Weights of a small transformer language model.
Size: 13 layers, width 320, MLP 960 GELU, vocabulary 11866, 15M parameters.
Architecture: LayerNorm before each block, no biases in attention or MLP, attention and MLP in parallel.
MLP neurons of a small language model. Each row is named by its layer, matrix (down: output weights) and neuron, and shows model dimensions 160-287. Each number is 50 + 15 x the weight over its row's rms, rounded and kept within 0 to 99.
A block is one neuron, or neurons of one layer that tend to fire together. After each block is what it responds to, as a language model described it from the Wikipedia text at the highest values.

L3.down504:33 47 45 51 29 36 39 53 38 44 63 60 48 53 43 64 33 45 36 47 51 50 40 92 51 39 26 36 24 36 43 39 33 51 35 52 52 40 41 47 51 18 59 60 30 70 28 49 68 47 36 67 50 37 43 38 68 42 33 41 15 60 64 30 25 72 53 50 64 31 37 86 65 39 70 59 43 18 77 59 74 46 16 52 28 57 38 26 33 57 53 41 56 48 31 37 65 54 72 61 41 46 54 40 67 48 34 50 61 56 42 34 65 52 51 41 33 49 27 65 99 58 53 74 69 64 77 37
Description: Tokens that close a date or time expression, mostly the ")" after birth years in biography leads, e.g. (born 1962), (1931–2022), plus years, "season", "in 40 years".

L6.down322:52 56 43 40 65 49 57 32 39 58 58 71 58 29 53 36 59 58 48 57 65 59 52 67 34 43 50 34 54 90 38 50 55 63 34 44 45 66 71 32 38 26 49 50 30 35 99 42 65 45 48 53 32 53 21 52 38 44 30 52 28 69 27 53 24 57 63 48 53 39 54 59 63 55 59 46 45 75 43 40 47 34 40 54 67 72 46 54 66 41 58 46 34 56 07 51 57 19 47 35 46 59 61 42 24 41 35 54 43 32 48 71 74 57 38 77 54 72 63 63 51 52 51 47 43 31 35 63
L6.down667:65 35 49 00 31 50 57 32 64 46 43 17 60 52 46 53 47 46 61 30 52 48 39 49 19 42 82 53 55 43 55 46 40 26 40 40 60 79 39 41 62 54 47 44 42 45 67 99 63 45 64 55 60 65 36 15 71 50 61 40 50 60 65 65 14 66 62 45 60 40 96 62 50 58 42 16 43 44 57 24 69 39 31 42 54 41 44 32 63 47 72 39 34 48 50 58 69 20 51 51 40 66 62 39 58 50 32 61 40 47 75 62 35 50 51 57 32 46 52 67 45 52 40 33 44 34 76 55
L6.down794:54 29 38 00 30 56 47 42 60 67 34 32 74 59 53 63 57 38 41 00 64 54 49 70 43 62 96 48 76 60 53 35 42 40 37 68 55 72 62 62 41 70 33 54 43 41 46 82 67 47 45 53 70 56 28 39 50 90 40 59 26 61 37 48 31 47 55 69 36 43 65 62 41 56 57 31 31 61 60 31 45 49 24 32 57 48 56 36 43 50 73 36 30 26 86 68 62 52 41 39 24 60 29 48 35 47 54 68 51 49 61 37 61 28 57 40 37 74 75 56 47 60 46 45 40 41 70 40
L6.down814:63 24 45 47 58 54 48 52 35 39 63 48 57 55 36 19 41 34 67 26 63 51 67 59 56 60 73 38 49 19 42 77 58 50 53 47 37 55 73 35 46 68 43 50 37 51 65 30 63 62 67 62 37 57 38 52 62 83 35 34 37 33 27 44 32 71 72 35 51 58 66 71 43 55 49 31 39 50 47 49 32 61 52 60 50 46 65 74 46 74 77 38 44 41 62 52 68 41 51 66 40 82 49 52 32 55 26 61 56 16 59 70 53 60 56 57 57 51 47 50 27 56 49 24 28 37 51 41
Description: Tokens that complete a unit just before a delimiter, such as the ) after birth dates ("born 1956)"), final digits of table numbers ("145,614"), and word-final pieces ("yl", "ers").

L7.down147:36 65 47 62 48 55 52 70 39 40 54 42 65 38 53 47 41 64 28 45 47 66 22 71 69 30 24 59 50 61 72 38 41 36 80 81 95 81 63 23 39 39 52 40 57 74 30 61 64 50 66 59 64 67 23 94 47 54 62 65 50 80 47 39 59 47 64 34 49 65 76 66 60 52 67 51 53 48 37 41 81 56 32 78 45 57 50 51 60 35 61 59 44 28 39 76 36 49 53 41 42 36 59 42 58 50 42 55 56 50 40 58 84 44 60 64 72 44 68 37 49 61 35 53 50 64 47 45
L7.down153:45 58 34 47 89 29 40 90 57 47 49 56 71 68 76 53 38 51 15 43 50 60 53 38 62 30 37 81 39 62 62 33 35 50 31 46 65 13 53 32 25 14 50 49 55 56 43 54 50 40 45 53 42 23 48 46 43 56 56 69 69 88 36 41 60 32 58 49 27 55 29 54 65 46 66 54 43 56 52 46 56 21 65 43 52 48 45 61 46 39 11 33 34 53 71 55 42 39 32 44 46 36 28 43 80 43 44 63 52 39 36 52 56 38 70 56 39 36 63 63 58 68 54 58 62 51 49 40
L7.down226:65 28 42 58 57 61 60 69 54 36 40 60 30 51 56 50 57 34 26 37 34 40 21 56 42 63 48 41 45 50 63 52 58 51 43 45 34 65 54 27 21 38 67 48 52 47 99 70 34 49 50 70 46 46 26 74 50 49 51 34 61 55 60 49 62 53 51 35 23 60 51 41 36 57 81 59 69 47 50 31 51 65 49 47 52 41 49 54 52 65 29 68 47 36 70 48 60 56 43 46 59 42 32 33 52 53 53 35 58 30 70 44 46 53 58 49 85 32 61 44 61 61 67 41 54 52 66 63
L7.down232:53 68 43 33 53 31 47 46 60 58 65 51 71 51 46 52 67 50 31 21 36 42 24 62 80 34 56 48 64 08 29 27 55 48 42 67 55 35 24 43 46 31 37 51 81 45 47 30 75 28 30 54 53 26 44 59 49 35 60 70 59 74 61 59 56 29 38 83 34 60 64 46 49 50 55 60 56 66 62 37 47 43 57 39 49 61 58 53 33 73 66 32 47 49 57 60 34 50 39 46 57 56 31 61 49 31 50 77 58 65 68 30 74 45 67 47 45 76 88 63 51 52 31 62 36 72 58 31
L7.down289:32 52 32 41 50 69 28 82 42 52 50 37 31 61 38 44 50 49 37 33 32 55 16 53 70 53 40 37 38 57 51 34 40 47 49 71 55 36 61 36 65 30 41 38 83 54 34 65 38 56 51 67 54 41 26 60 42 61 40 72 63 49 55 32 71 40 55 55 40 48 42 49 46 54 61 43 55 57 55 31 74 55 44 67 54 64 64 45 55 59 43 42 26 15 56 42 14 47 43 43 66 31 46 58 59 65 23 74 49 26 07 53 64 25 73 53 62 27 63 48 60 66 46 58 50 50 60 59
L7.down306:36 57 33 52 38 34 43 70 38 37 56 46 45 56 37 36 36 68 25 19 45 51 41 41 84 53 74 34 38 68 46 40 43 29 41 61 42 58 62 39 63 53 59 46 60 53 43 26 62 24 49 56 56 42 47 65 35 51 62 47 55 32 67 46 40 38 40 67 61 60 48 21 52 38 45 56 34 43 48 34 74 58 30 40 47 39 74 31 76 39 52 47 27 26 15 57 25 55 69 49 58 09 50 46 51 60 47 58 56 36 34 30 56 35 48 41 45 75 44 63 51 56 31 65 43 36 35 36
L7.down308:33 28 17 77 64 59 64 43 66 57 52 38 42 18 59 60 42 48 60 47 53 37 43 55 65 44 48 50 41 81 53 79 29 64 28 70 39 58 52 37 57 42 53 44 49 31 30 47 41 26 49 57 52 39 29 46 66 38 45 35 63 71 68 35 75 64 51 47 47 24 51 48 30 73 22 75 34 59 64 35 46 52 41 36 50 56 55 52 30 47 67 64 57 56 78 40 51 65 58 44 48 51 64 64 53 54 44 63 41 35 68 52 86 76 54 59 62 27 68 44 42 52 29 20 51 38 36 39
L7.down316:61 55 26 58 66 39 42 69 55 51 61 35 50 55 50 74 32 52 33 58 24 45 29 55 46 43 79 79 33 70 43 38 46 64 35 42 60 46 36 42 50 17 61 60 69 57 46 57 38 25 66 56 49 48 40 45 55 51 64 53 71 82 42 29 62 32 61 19 19 47 40 49 39 43 69 55 68 61 53 40 57 36 42 51 57 43 45 46 62 46 32 68 56 51 47 63 30 38 59 31 60 42 71 43 71 27 39 66 56 37 08 32 62 46 58 61 83 28 53 19 61 25 32 43 50 44 52 47
L7.down380:57 56 61 32 63 48 34 31 35 35 49 70 50 51 43 22 78 28 70 37 53 29 45 63 68 58 13 00 49 59 47 61 54 27 59 53 43 63 50 40 48 44 39 35 51 42 71 25 73 57 65 80 65 42 47 21 32 63 32 47 65 32 31 61 43 59 69 62 53 59 61 43 58 57 53 44 16 43 59 36 41 57 53 39 37 42 61 49 44 57 69 54 51 44 51 38 63 61 54 43 50 51 49 53 46 63 37 42 55 60 73 62 67 64 42 72 37 36 66 73 42 72 36 46 40 49 39 47
L7.down402:32 41 74 48 54 67 43 46 47 46 57 50 38 57 62 46 42 36 48 28 28 67 32 28 65 66 34 16 62 44 53 21 33 32 36 63 53 75 51 25 52 52 59 31 61 61 45 99 46 53 50 66 62 43 17 64 57 78 33 39 66 53 26 46 56 59 53 65 49 68 62 47 63 60 68 46 60 45 52 31 76 36 54 67 34 41 75 50 64 64 37 42 42 37 81 38 46 46 54 50 42 33 53 37 38 48 61 49 49 21 69 66 63 67 64 66 38 39 73 63 63 74 32 46 40 68 48 44
L7.down462:52 74 47 32 52 37 80 43 62 53 48 63 38 75 54 56 74 39 40 41 48 40 49 31 71 76 24 76 44 29 59 37 44 41 45 64 67 68 38 80 52 54 49 50 53 51 42 45 31 73 38 55 62 60 24 68 45 33 65 68 66 70 43 52 59 42 30 66 11 58 66 53 36 56 58 66 36 51 72 27 64 54 44 62 50 51 59 90 66 40 69 32 51 38 39 72 24 45 35 59 64 36 40 28 53 50 62 56 49 52 26 38 45 53 66 49 37 43 50 55 45 47 51 64 64 61 68 37
L7.down546:58 58 37 19 53 46 38 54 52 68 36 25 59 52 67 56 49 44 54 63 58 56 25 53 54 53 42 12 53 89 57 27 23 36 59 62 56 89 26 60 43 47 38 49 64 41 07 27 46 64 69 68 75 52 51 39 45 67 42 59 68 55 29 41 46 57 71 73 49 36 36 19 55 33 62 52 50 47 53 25 56 50 55 61 29 49 56 23 46 45 52 49 50 36 71 64 39 61 43 31 24 61 47 48 38 53 62 70 49 57 47 41 67 53 53 63 55 48 62 40 57 45 31 57 48 52 49 45
L7.down657:27 60 58 68 78 34 47 62 38 44 40 38 42 58 23 44 45 34 27 48 59 57 59 67 69 46 60 47 58 50 60 46 60 47 39 47 38 60 61 34 40 44 50 41 56 77 35 14 47 43 20 63 46 40 42 50 40 54 75 73 52 62 46 56 55 45 61 41 49 58 34 53 68 60 46 34 53 58 29 48 72 25 27 67 50 63 47 56 56 37 49 38 45 19 51 53 16 47 63 61 59 39 83 67 44 64 32 52 37 56 45 62 43 47 53 85 65 45 51 61 66 47 34 46 50 46 60 63
L7.down739:61 41 38 50 44 32 32 62 33 48 38 47 56 51 66 45 73 62 36 53 46 77 47 52 54 49 41 35 44 99 30 55 49 43 45 68 36 56 50 37 39 15 42 29 58 24 81 20 77 29 72 62 54 60 63 69 45 52 48 48 60 74 62 23 47 44 56 47 56 45 48 22 64 47 53 36 68 50 40 22 86 59 57 56 35 56 25 35 56 29 46 52 46 49 59 38 50 52 65 34 33 44 50 33 55 43 41 39 52 07 61 55 63 33 64 31 69 71 66 36 47 66 50 34 51 41 46 78
L7.down753:24 33 33 76 66 75 37 52 60 54 55 46 55 31 54 47 43 42 54 38 36 61 33 71 41 45 40 15 35 75 49 46 60 46 33 62 61 32 67 18 47 48 72 55 66 62 49 46 57 47 54 60 28 35 55 48 61 71 33 56 67 45 52 22 63 37 44 36 61 70 29 30 63 40 54 54 43 70 56 41 74 59 61 49 51 43 52 45 84 68 42 63 55 53 59 42 48 57 65 55 63 17 54 50 70 46 44 48 60 34 37 67 55 17 60 40 68 61 61 21 68 71 28 49 38 59 37 51
L7.down790:55 62 41 30 40 81 54 62 48 48 48 33 31 40 75 53 39 62 39 51 28 54 19 61 57 36 42 57 53 89 53 27 42 65 46 76 68 56 62 35 41 30 36 41 75 43 58 40 58 52 67 54 65 73 25 79 76 48 41 27 73 90 51 18 65 47 70 54 16 51 71 53 55 60 48 41 57 55 49 43 69 42 72 54 39 68 57 36 42 61 41 53 38 39 80 41 41 55 31 45 51 76 52 25 41 39 32 54 55 10 50 75 56 52 56 58 24 39 86 25 57 64 35 23 50 45 40 59
Description: Numbers right after "number" (peaked at number 13, train number 13168), plus word-piece endings and fixed-phrase words (anti-, age of, both).

L6.down14:28 67 63 43 35 50 56 59 51 45 49 24 55 45 68 52 77 47 47 13 32 60 12 58 47 47 35 02 50 84 46 36 55 49 51 61 45 61 39 33 32 27 51 53 80 61 48 37 40 84 38 47 65 32 42 66 46 60 33 51 57 39 36 46 37 48 29 81 67 41 60 36 35 48 39 50 62 62 56 24 74 47 56 46 45 54 30 26 57 61 49 44 35 27 61 33 21 57 67 37 32 43 58 74 53 62 60 50 64 50 31 69 57 26 79 44 54 21 42 34 50 49 23 53 56 72 41 70
L6.down181:60 50 58 60 47 66 49 46 77 38 51 13 60 65 44 67 81 44 41 38 38 45 39 44 52 62 21 12 60 43 55 54 44 29 58 58 45 76 47 37 61 58 58 31 70 32 52 57 67 41 54 61 43 67 46 51 61 53 56 55 43 32 51 41 36 36 46 69 79 67 46 56 55 53 64 45 45 49 44 13 97 45 49 48 50 49 25 27 71 50 62 50 47 38 66 62 64 51 47 36 48 12 46 50 58 51 47 52 53 68 66 36 82 37 72 26 82 52 43 47 48 48 32 25 40 68 64 59
L6.down217:32 44 51 53 47 38 55 73 39 55 47 49 55 44 60 61 58 47 40 37 55 46 44 54 68 43 62 01 58 99 53 29 46 48 40 66 57 53 47 57 80 32 53 41 78 57 37 78 76 55 44 50 66 50 50 61 20 42 63 50 58 57 64 47 61 40 45 59 48 61 37 48 35 64 35 40 34 43 52 32 64 48 54 40 47 48 52 52 64 56 63 32 18 32 75 49 47 57 48 42 44 14 44 65 54 51 74 64 49 56 58 43 74 19 80 50 49 54 54 40 67 81 43 37 49 47 32 46
L6.down650:53 27 62 29 57 65 34 67 20 43 47 41 26 36 59 50 43 45 16 41 42 41 37 66 58 45 58 33 44 63 31 41 37 62 75 56 53 53 34 44 82 38 29 35 72 64 63 42 41 32 54 59 58 51 45 55 40 62 60 54 39 25 36 45 62 50 53 67 60 31 52 45 21 66 43 47 47 55 58 18 69 37 55 46 44 45 89 32 56 56 42 52 32 46 44 48 52 56 33 51 54 21 53 68 42 42 64 42 56 53 58 43 69 49 74 73 43 40 57 57 48 31 26 30 61 51 23 39
Description: Colons after "Died" in infobox lists, plus "of" after end/Professor/method, table pipes after "Republican", and "=" closing article titles.

L3.down166:21 38 48 31 61 47 47 30 56 59 56 47 59 43 69 65 32 46 63 52 57 55 31 89 76 41 57 35 64 30 44 31 27 54 01 75 90 49 58 73 48 56 59 52 44 68 54 69 73 19 47 61 61 39 35 71 47 67 26 79 53 71 49 44 51 52 50 66 22 46 51 62 57 36 35 44 60 56 58 34 39 49 20 36 66 53 52 16 33 50 72 70 28 53 90 55 59 53 50 48 39 42 75 70 55 45 68 64 40 58 39 28 71 31 49 36 51 49 60 37 65 51 37 58 37 53 23 32
Description: Closing brackets of editorial insertions inside quotes, e.g. [the], [their], and reporting verbs before that-clauses (said, reported); many other cases are scattered word pieces.

L7.down70:55 29 46 44 32 28 65 30 38 61 53 57 59 51 68 40 50 38 32 55 58 29 78 77 81 59 35 42 61 40 41 57 45 47 61 59 52 55 50 71 58 71 34 54 40 48 48 64 37 56 55 51 20 65 67 16 28 32 58 28 65 50 55 41 22 40 42 99 31 43 55 40 57 62 78 34 44 67 49 68 11 41 64 31 20 48 75 57 31 32 40 72 37 55 49 46 25 54 59 41 66 81 66 47 47 63 35 48 38 55 43 66 34 62 53 41 51 39 32 37 36 56 52 46 43 51 86 58
L7.down94:66 70 74 29 47 52 27 49 38 55 47 47 38 71 35 19 31 31 63 25 33 54 56 49 46 70 62 50 64 51 60 69 69 50 55 48 48 05 50 52 39 80 38 51 35 57 88 48 53 61 25 58 34 54 39 45 20 50 38 51 49 38 43 39 60 44 36 56 33 34 47 50 64 58 68 48 65 24 52 38 61 68 61 62 49 37 65 70 21 55 26 64 58 58 53 40 37 47 55 81 39 70 06 54 47 63 46 36 53 46 55 45 51 36 37 62 43 39 62 58 63 51 62 82 37 47 52 63
L7.down98:44 82 50 45 65 30 42 72 31 37 45 59 37 22 50 21 51 46 48 51 73 53 64 56 48 54 42 40 76 77 65 33 15 53 31 68 29 20 65 47 48 36 45 55 67 52 78 38 22 42 51 40 47 18 42 41 42 49 53 64 58 46 57 66 52 37 23 45 64 44 58 30 58 57 23 43 37 52 47 52 48 59 44 53 42 53 55 52 37 46 47 39 53 55 81 41 49 65 56 65 49 49 43 50 34 53 73 72 41 28 65 39 41 13 67 25 40 19 62 68 54 70 57 88 65 62 38 34
L7.down115:85 51 68 41 69 36 50 40 86 52 18 42 51 68 33 30 73 32 42 13 12 53 49 71 56 41 25 68 50 22 51 68 61 45 73 48 47 60 25 32 46 76 47 55 50 32 81 49 53 60 52 47 65 50 38 39 48 65 31 53 28 10 41 41 38 61 77 41 37 53 76 54 63 17 59 34 63 42 34 54 58 38 46 79 53 54 22 43 61 62 37 47 49 32 84 35 43 52 52 49 50 69 23 57 44 58 65 41 45 33 44 69 31 23 48 60 53 56 33 36 63 60 49 46 33 48 74 81
L7.down133:52 65 57 55 65 61 43 32 34 80 67 45 45 64 69 10 48 49 36 26 54 63 60 61 01 57 52 57 59 53 54 63 37 49 55 49 27 53 67 59 69 57 60 41 31 31 37 50 64 16 48 50 63 44 27 56 73 59 32 65 64 28 42 29 74 53 42 53 55 40 76 53 35 22 73 43 66 51 51 77 62 66 47 40 34 63 48 21 47 63 67 63 53 50 40 35 24 37 86 84 27 64 55 30 14 51 57 65 23 29 78 25 51 47 54 34 55 65 55 52 53 48 39 27 65 61 31 44
L7.down275:35 70 70 32 52 38 46 39 61 50 58 46 57 65 50 45 61 30 59 09 49 71 49 71 56 45 67 52 77 10 59 38 31 46 61 70 58 69 30 76 48 73 24 48 53 50 25 24 76 49 42 53 84 58 47 39 56 70 60 63 71 79 40 47 27 39 51 57 66 59 74 35 70 39 63 31 47 57 60 33 50 37 51 48 48 67 65 58 35 49 45 48 53 38 77 58 47 51 53 45 36 63 57 54 39 40 72 71 48 61 70 22 42 40 74 49 40 73 68 73 35 52 44 66 32 96 56 50
L7.down313:65 44 67 14 46 17 68 15 49 61 35 48 47 57 57 25 73 46 58 65 59 40 51 61 58 53 54 42 61 51 43 35 54 50 36 56 25 77 46 86 35 55 45 52 49 50 70 50 33 44 60 72 67 52 34 28 53 69 38 32 59 73 31 63 20 48 70 32 35 28 68 58 36 27 88 24 59 51 51 34 23 44 46 41 54 61 62 22 55 59 74 38 38 42 63 53 55 69 51 43 40 78 62 39 15 63 64 47 48 52 48 40 37 46 63 57 31 74 76 33 64 35 36 29 46 59 67 64
L7.down378:56 83 62 59 41 59 35 34 63 52 54 42 63 58 64 58 41 70 45 28 43 50 21 67 46 38 99 81 65 49 38 32 20 59 37 71 64 52 41 49 34 59 56 49 37 63 76 22 68 48 69 44 60 54 50 49 56 55 22 85 53 81 82 40 43 21 26 54 46 61 71 61 32 28 46 52 48 57 57 62 72 28 47 52 53 59 51 33 34 35 58 72 60 36 57 60 36 65 65 58 64 49 41 51 40 32 62 70 43 49 51 17 71 23 61 14 36 51 59 25 56 59 39 71 38 59 39 39
L7.down405:51 52 66 34 40 46 62 24 70 63 32 66 50 48 55 58 59 45 56 03 52 68 49 79 64 52 26 32 61 59 53 31 53 46 45 71 51 69 48 65 20 55 38 34 28 58 72 38 89 51 60 40 67 76 33 59 49 44 40 58 35 83 52 37 10 56 51 78 44 63 61 60 61 52 48 35 39 45 40 61 45 39 42 49 42 63 31 51 37 56 58 40 52 38 60 62 68 50 42 51 42 77 44 49 43 41 46 54 41 52 76 38 46 55 54 18 35 73 67 52 48 71 33 66 31 43 59 68
L7.down444:36 40 39 55 35 42 34 48 60 13 60 63 63 60 71 49 64 56 60 55 63 69 64 58 33 47 59 61 84 59 30 72 36 70 58 40 42 45 68 44 43 86 36 66 54 73 52 61 55 49 59 32 61 47 63 08 78 62 35 25 70 59 62 46 56 68 28 71 40 47 41 58 23 42 47 39 32 34 52 43 40 73 48 30 41 62 32 46 48 31 20 58 53 44 09 56 62 78 64 44 70 38 56 20 58 59 28 51 35 51 55 75 70 61 43 75 42 55 51 64 54 57 44 70 57 65 39 36
L7.down560:67 58 44 37 58 21 48 36 56 36 29 38 56 68 27 47 65 45 39 27 49 31 60 52 60 61 54 71 48 44 54 34 65 41 44 47 41 77 51 22 61 57 57 36 82 60 80 47 70 48 51 61 44 44 29 41 39 50 49 69 40 14 47 68 34 29 59 57 46 68 85 52 65 49 65 31 37 35 43 29 60 52 51 51 42 39 26 54 69 61 40 28 43 19 77 52 40 42 52 60 43 53 46 37 41 50 19 43 59 25 53 52 42 23 57 54 56 58 53 53 48 66 53 45 36 54 74 56
L7.down568:41 65 44 50 41 29 64 34 62 50 31 55 72 55 60 94 50 59 46 47 45 61 17 16 57 64 43 66 55 69 36 23 43 49 43 51 47 73 36 69 48 47 55 58 62 57 99 49 34 58 27 45 67 62 56 65 58 60 40 61 79 57 71 57 35 37 42 67 37 53 58 61 23 55 52 58 74 51 47 35 48 18 58 36 60 42 45 41 61 54 77 54 41 38 38 43 45 36 69 56 51 40 75 58 59 56 71 51 23 75 38 14 40 29 74 22 54 51 39 25 41 51 55 49 33 37 32 67
L7.down578:45 52 57 48 59 31 33 56 40 38 53 45 38 34 35 25 56 66 34 44 48 61 54 45 86 29 82 55 81 64 39 62 59 56 36 35 20 39 51 20 51 44 31 40 70 47 61 14 50 21 59 53 36 21 55 37 38 46 66 64 19 41 75 63 57 48 60 38 66 45 81 31 57 43 37 10 70 38 36 40 67 39 48 39 85 63 50 24 41 43 40 48 47 47 36 51 53 44 55 32 58 63 54 67 72 59 49 41 24 56 62 47 43 40 48 65 55 46 40 81 64 43 63 41 49 56 41 77
L7.down662:57 47 35 50 49 69 59 50 42 56 39 65 14 22 37 37 77 24 62 33 51 65 64 47 34 57 60 18 44 72 75 35 42 54 39 49 64 57 55 87 52 75 45 60 44 70 46 76 28 62 43 59 71 63 44 59 44 60 40 22 57 53 76 24 50 64 58 34 40 45 27 44 66 47 48 53 33 58 67 30 27 54 37 26 64 38 37 68 42 35 57 48 77 83 63 46 64 49 57 41 29 29 25 75 69 61 78 56 41 56 60 54 16 54 43 50 60 38 49 62 42 62 37 71 49 72 60 39
L7.down723:53 63 78 51 64 28 48 34 66 43 51 48 36 64 57 53 52 48 60 43 63 53 52 48 20 89 23 40 65 35 47 45 36 42 56 53 63 73 54 86 29 74 47 58 18 52 43 37 39 64 46 52 70 41 28 35 74 49 32 61 76 24 40 59 19 60 48 81 38 58 60 35 59 27 68 20 55 44 46 63 45 45 50 63 52 38 77 45 53 39 38 64 52 37 57 45 63 59 47 65 54 58 49 43 51 45 44 64 43 48 41 37 34 38 65 41 40 38 48 44 66 55 54 57 28 60 62 67
L7.down927:26 59 72 33 44 45 59 36 34 70 53 62 48 54 49 60 80 50 57 57 66 59 57 70 54 47 30 21 69 12 42 17 63 43 55 57 47 64 60 83 41 50 25 42 46 54 37 83 75 73 51 56 36 56 26 62 45 48 57 66 61 78 47 53 58 51 53 82 43 47 40 55 60 37 59 33 29 42 61 40 45 44 36 59 56 59 72 39 44 66 53 22 42 34 53 69 55 61 44 38 27 34 62 51 36 47 57 57 37 69 72 52 39 61 69 51 39 90 76 63 48 65 46 62 63 77 41 34
Description: Closing parenthesis after birth dates or alternate names in article openings, e.g. (born 17 November 1962), plus colons, coordinate N, and word-final pieces.